Weights of a small transformer language model.
Size: width 256, 15.9M parameters.
Architecture: RMSNorm before each block, rotary positions, no biases in attention or MLP, untied embeddings.
Training: a variant of Muon for these matrices, 4046 steps.
MLP neurons of a small language model. Each row is named by its layer, matrix (gate and up: input weights) and neuron, and shows model dimensions 16-207. Each number is 500 + 25 x the weight over its row's rms, rounded and kept within 0 to 999. Numbers have three digits each. A neuron's up and down rows have the sign that makes its largest values positive.
After each neuron's rows, "fires in" lists the words (lower case) most often at its 100 highest values on Wikipedia text that the model never trained on.

L4.gate315:496487516460526518497462540527532520477543504517524487489497482485521558495514507474457501489480526477470538576494445502493493502505546515521547511493481504474511491490496537511572538453540517491530514518518484489496503498499501546512504531512457483448459511488488481540514496499496489498494477507505491525532494513505498509506517535461500546517490495514439495480527466463479454483527505526530523502503467535518437489497461503511467492480486449537491484492476523517503495503500521496491540514488482518517500550524461529537523489501448463473498499500506484479439518461482486484
L4.up315:491459523463510507511468516516498524508512487523484517517481484490493535505536521523517471531540472491487517484533493481512559479491461497452534475485473523488520491494483503524466504486508457491492519481455511479490479517518502508494526499531507496460483475491549483515503497447491524511500477495498482506528553488516488559519476511527511554431506488498419484506545535473467488505504523533522509495528486483499514499466474520504471502470516498534488525509445469461527520438493559487479493468485453482530527495510482501517505520475478522494503548486494512511466484448462488496
fires in: "to", "would"

L7.gate683:459518504521515490514493469515469528518504529487506495522514528538486484485448523455507515463505495479503479434521496492501535504532492529534491456551539545517519483471480545506474520504517498492458536463522473504499520543479502535506502560519458549509473514494477526455531526431521463524423505498483530473508514503479497483506483506508505519524499507488513502545489490485491503514499503519523524489512503453507471522435462512512495495446506511446502483567522489503529464482481485530467527513466536536502493477520519483456486535507491489481477509501530512522521472481531469480
L7.up683:478499492488501493496481494515505513487490497492487507479492498493477469478516461490450521530502492504512501512536487490495501492489502469493566486501508483508477462462515489524496519455523453499489519503531499500478459536549466484498505486503510491513506494507504520528485516462458494551472466515511539523462529464544502517516459484536499474452493504488503478537506522510503508516493479473451530495515535465523541509485459544449516480448479505474516477522520495468498481496473506517475448514526507501508474521507540540507543500479521569486505528498465493517522481485537463457
fires in: "won", "third", "second", "election", "2nd", "first"

L6.gate585:512477486491500468498504494475509499489515499501468476512468464451508520455469509465507506483520514507512467537489513491545509533511480496486564521491462463528530525486491534557470532529492511485470508478512511484501489487465482474462498548448528526489514517515502463445516525490505534481477474536511533545505506489471457555489515510480471518507526497472491554508520530510504521493459494547533492560496501501484500531503535482515574492468533473532478493508473537502504479516473537510473542488534478486531467533509474482494489488500494505485493479499508480483466555498506489523
L6.up585:477476496536562484495515474498497518497477503457502511510452470469485521513493477451511466470520516503496476546503531504527487499525472484531533490524474526502537554476512511544494529463471533480491496483487546468537500493460500505469525556477517529508509534506510502504506508491549531489506474519513513546509504501487488495516517504474420522524513510468461527519538495460500504493479500519531531555505508472490513513490497538505525472458491442455474487502477484484513486517465513471467539493511490506531519563510466522469520521487516474468510500504495477510495533463488482518
fires in: "to", "would"

L3.gate566:506427495493483515517494513522511493479492534502474466520521493526498529440511515504473491522483482514488505458530491481510534499451483495515514536504461540515504503514487543513527548419536518545502490491525501506457495493528532512498500556520533491543473492488466502489497495473503504515467470487496549484506509527500458504502509486474505522451510500475456469500461506473496510524492480478511503523517495529511421516495523493459527500463536471506537458510518532532475459520495512528495515508498518484517522543519476535469519483481512488477514485496507484535497537474463492521
L3.up566:511453569482488488512507515474491461491506502506513471477551516481531493491491541553525534441522514487497489509528458439499534484492515465501535506516474508493470554498545467499537496499513501516498519520531494540473554495520513459507513495469498484503502476518489461507487487521502495514511441497496494540496525480471519505511462540538478523481500496518512490481477519477499458527483487511492482476524500499536519511487490514500489509522499518471553492500508515533488489516513521491481510499482549481481495496477513501491457517478484570451534532516463492499505478499507500514
fires in: "first", "2nd", "1st", "long", "last", "second"

L4.gate211:498496487520501507498519501470476509509537499483466522549441469454522499470532481532539497529539475531506506503465510536500557529504527469496504515514531509504536494505448491509514509509519537457476509489484510556503464486504496470452480537547515513501540488545456508476469474500501523482536505498481463524502471486524491487473471481525541480529498503456525511530511492485521499526522502492493539484467521462477484494457515498552544511482512515506492498500501546554472494536536501545533540502477507488488489489516477481490502505476505506510496515496504474488481538473510515498
L4.up211:520501485519472476535491495514524518519481518518516482494539516527507516468502528512532541495530484505478526515501465480492488496531544451514449467512519492474482514445484486425496500506529475541480508514509545505489501477523506497510538495489510483470501522462499523513524492454473466498484509554497454485513529528479492476529505458510448465480503474457493508556477539494479497437466490506520513507526509492528506479521524465455516525462494551496496504536502466496523469469459488503507487451552517477500555458501493493497509485529536522541516500506507550514507488540525507498
fires in: "while", "of", "for", "as", "family", "college"

L5.gate549:518527492505487508479503517517527446491493491493470478489485474513495456494511532521498481529522524439471472415518450532480498481511527498487527474466489539546488434512542496475458484463501506509496534512491509565502539554507525466510496511512500508454471492472513499467517503516516520478516517500470467491504538460493471480525487513520509520490554491484501516510496493468493477466467499512493494527475505502529446526518422492469480526478484490480496518466502517479507538507476507470499518520451486494487519491518507553548486473541501507497492497493511514508477493484514568483
L5.up549:507453497466472535529541518509503457519522494475499482533509521493523485477512518507517478543512557491513459472521507517499514517559489497459560477480498483532461478496494472430499529512515524510539487500477494489518515574482507500527489493493476502488482436478523481466482476503487538523499497492486475515466543482515497456487508514539496510549518487494452462473503504471534490487482487508448487493513479512462460515514473508499467500554485486479514515539483476486506459470477552486495467531508509499511494468495498488518503497503508545480524494471496522489502519480500543508
fires in: "of", "in", "from", "and", "at"

L3.gate560:501500509478478495505495490554508523474494534479487483490517494498530473474524505484455535488537507495505500432489479433498491417504521468505510520490489556524516499499529478486498498481480509468516474483542528528504544503507472448434469456529509498490466536500540474505518512508507532493533497491503545487492541473516454516513458489524496517456504517472493513501522512478503533469501481466488489580509527500475473473487459509508519504482478517485517465472502511520506503520494535511495472518489477524477491494486516490491551517489517470503491508459522480491518490482525529495
L3.up560:506537499506456525465495503506521463490539447485495477495503514543472482486545537494464520494560464505490512496505460492514464507469521474523493525492502546489534477530538480501535537507511435493480556476543493509491538509506542469451552501536499501467472522512497496521516502471475500471490515464485503502458524518520539515534488475482534519461507514473507498498492509490471504466512453487497552545508489539500501517505500521505493485491459536465508498494536503516477500509512479516505495510502455512473477461476560506515527489471518496507500519484488514461506480495506475528
fires in: "only", "first", "second", "third", "next"

L7.gate230:472508519516460510488470501529526493474502508506506496483495520513516475472538517520517501498524485459488539537496517522482523533498507473506537557462485514502474480570488511495517530522548469475463475474520486514493542453473538562528529477482509536448500483514490524510478499503475446506465517469516449489493476485530516536478539511482497474488502530449493522496480483465484491485495519507503479497529481546514460496502513478505513518554495491508516527500467518493502525489525500523541557516465448495530468540472479496502510487515510521529481542510500522513505484480537520482
L7.up230:534525512487513559435487527461487489547510533515482490443508550478492466503473495469578540490515493493457518514475515500500474506482504498506463495523505537443497486511515487497512519520502470531453533500498549570506558458497487492504502481486474477493482475480449487477526450551474495508475540490517497503485487495466509482476497491492476530467475485503524459543502499470536492535490524530493519507486519520506498492504505484490514450515517540491513512455527524483496497458506469523476451505503486483472514529470481453546512509510487493541489478460498516502510448489517512466
fires in: "in", "of", "for", "on"

L5.gate155:481491499449506546453487475455498526463488507472525507497488444507501529492521507468480475492539532514475484559505510507514497490519526483478514494500499489541511504501487503533518500516486544506517514535494535501503477528547517542508509540504541508494477494534501484517526519491498493524472467500535461502538515524510504472501497541499476488485522529497487454499496487473423473442491471418499461494477491472497476531508482512512518494478509478521469530518474494514513516488476516534508488507479472503493490523513508517483547451512498542497505515461548472507502525471447501527
L5.up155:492478558485527527479501507486478555451540462504476480534513515513502537513530515457461461480530511481476486539460540500508503506529468493489486508460456509539538537527490498515548507536539520523493479543515532477537557492517485512507481524510503498487479504491483500494521498515510496535467486509554484518550514519514483474522506513480537481455533540495497503510488491515475504484481461441530516501509468505528464494499456529501541527474530519500482482490483510517513463509484507465491510475499447506517482511468491502486487467496515549532515525484496474465506501488491478505
fires in: "to", "not", "t"

L4.gate134:468521503487500486484471499475511527495519531442542519533531518506472513534548554518463517467479488499524477490552470520514544480493535489512464505530523480541495461533518432519511507544491482501496478524474508486479484553497512511516499484498530489505502539493491473472521513462495551484513511467444493449499500537486496492488499494488470513547551496515480470507520531488453467519496522528491463491527476464450527492512507473518529506489498486525504502470478518536525506507431537477518515482555520503552498503494488457490515458491516475531526520461518488544506497521493494497
L4.up134:521505485510516450487504456486520509506533537510509499487494536456521494536475510491494505502490505506493469509496553482514489465478559478503480483505489516541491474457467506529507485470484466530504485491527461511535489496476491473521504490546520465525475530466506507516452485516525509457485471467503487489475480501481506503478527515522497517509490496506525539523526485491523543520497489492523473482467504472468500519499506545471471462517495534508473486468502530486453486527526532516559492515504503526505514534507447502499494445506494460464515539546511495472452475526499530452
fires in: "for", "with", "squadrons"

L4.gate555:456508471504549508490497460499502548515527475479533515458486501509491523523516488510445465478533498510508519539530491492492475536515466468503510533519497463458495471538482481493523508512497527484478460511491463506512479463486487502473486449501528470501464503480491469513493492503538468481475536520461496467518495474499481485510520465494539464485513493448473457498529504473476432537521519485491525498519530488500546480458531453493494524502531494470524490513523451468526520482501509463498483509493501480488497535551460494523521468547496498523495558447502494535518519491461496508
L4.up555:468526511458527510508485484450532527520500497451493547481485500514534546456453480436491496438469504473540478491511486498486452496519543463522503518529447471486516457488525483526495518506509552480467443497504480486504465497536498489524482497548505539511490508496495496477500475493547483484482536473481518487537497504507457514498507486485547504514519482454490450544554505538534502523519474544502520520490515513475482512492522511499523500502499479513519496518503479510449478501482504477516496519513524485502497531495462502500468530539489454529499520470484508501529494499503526505
fires in: "with", "a", "of", "as", "its"

L3.gate552:480508521516529508541529524497510448504489502538487497524501449508463465510531492498519460515502545506496484520487540487527516510525515493516493448484479532495479454504547463512530521489517468546477453513523504468528517471554459494522520447488495506514480501489549529489481491461505482526560530487517494495488513506503511513448513519502490507515489502516495510516461497509440464508513476505539453486525577538518493512480465517520490523494489535463532533490510464457519503439511530507494508498510518486534483491517498493469515442544522519522501533524487511478478518490491515491
L3.up552:492473468509485516551472499499491507452505539539457498501450490481473483484492528544496490528491539497530528524479522501491513533527505511482498491500461539533522517508456477476477473502511508558497499503520490460495524470517499536537503503529532503504480531468520501453520495499532457519523531492512505501504541539518483496480525477471527482551498477487481488512511504494468465474536495497508494519503470505516534508474493546551519543509523536505453447519498508470503512450505503527519500501507517522509510474559502502543495523499500484499462491516422492501499554517491533523
fires in: "but", "or", "and", "additionally", "though", "later"

L4.gate135:498487510521518475484522487514504484507486468507480486457504494521501504456501495491469499546481500494495540531487528530514537505512479497517500531471498456462511493517535503546522555510506460493462498535495476493446527495507508496498471511467478507516539483526492441501502499482499537522477479449503537511503518497494453469477486527506463523530484530513500501464460531479509525495553495463557508517513468547453516465520481499542536529485500501546498522469514505521481518476515495494468539517547533502520501479516491515524462514493534509484506480527516475506541555464567530511
L4.up135:512505491519500514487499482478490507508506463520515538482490469461490467463498526502488490537485505529528535517499523520498493536487493484516514497488476532454484486511480511483476456516515498496510503509512458468495539486484490516488513494549556487523542472501506495508488502500520511471504531469482500527484500496447495478501504502449499474459491491522516496493523535455476514483545526527525575506475477496488537498514510477512491521499498470502493498511497480511557512450469510539498505467503557491524563533485500526514541485491515473502524505512570491508494496539508506517
fires in: "to", "of", "despite", "in", "such", "for"

L5.gate78:547506518487443499522515466493516510486501500501476513499479519515473535542503561481493464545488494515483484517504505502498485495498509519501531538500490490480501483481504518507488504458484479431532492477500497502547511465480529495507518474498532492510474475504496481527468529562486496500501537536487514501484504525523495488503515476491495501482498486497568498506461515487466463510487515521514511490480507524514489531507550503475498460504513511529503503529544501513555553492453501530511526473475495472481415509506495516580520505552478457512499491511476496547495478493475487514
L5.up78:504491496510485524471500500507491489511512504490511508470513525483494479468450505482490465509482483469489473547477496471502490485502504486484484464429505467504455466478513499509546526560548539503479441507490527479475538498496535483461493499501486529469519515559538489519482494481475504491441498468500478518511542511491496482531535483499522506498502523505492497484495496512501511478480494525528489488499489502454507547471482483498508544520508498489501533473500479537484460490516499509518502480529460456511502529465566487505492503448492500529512490487504510482485476445489537478
fires in: "of", "within", "for"

L4.gate314:483491515446549524495509496471552535512486548516516478535461431479496549499482548518519474495496524505490493447500531535512489482535490502524528467469535475508452478521474500502520528515478492519511525494537497474507497483480515471522570499516451509463513466479543497451507504517482483508508511516527517491543511518509508489522511537499461518475485508479531491513441520481487480492534495497498502508477499493515506506533449512508450501538436555466502524500525505450535493493502503495528492489470523507509488510485503508496498503464510462537503489555501524469470459527491514549
L4.up314:501507537509464517487525543528528494509482498497550486534519481519485491497515492513554521547497491501509479489454489500501506431498514472513480474477531514529503447414499471490493503537516552519505475507515483516480516501491525531514496553497471518500516453484517494518500564497488498506524527512488492489472482497526487563505469507481540499482521504479444454493531534499456524505510505527523539481473495506472498472485512483484492525536479501543559496502523495534494484493470474503503461514521516504508573486490494513491493544449515526504492473487506455501474499503502518481
fires in: "for", "at", "and"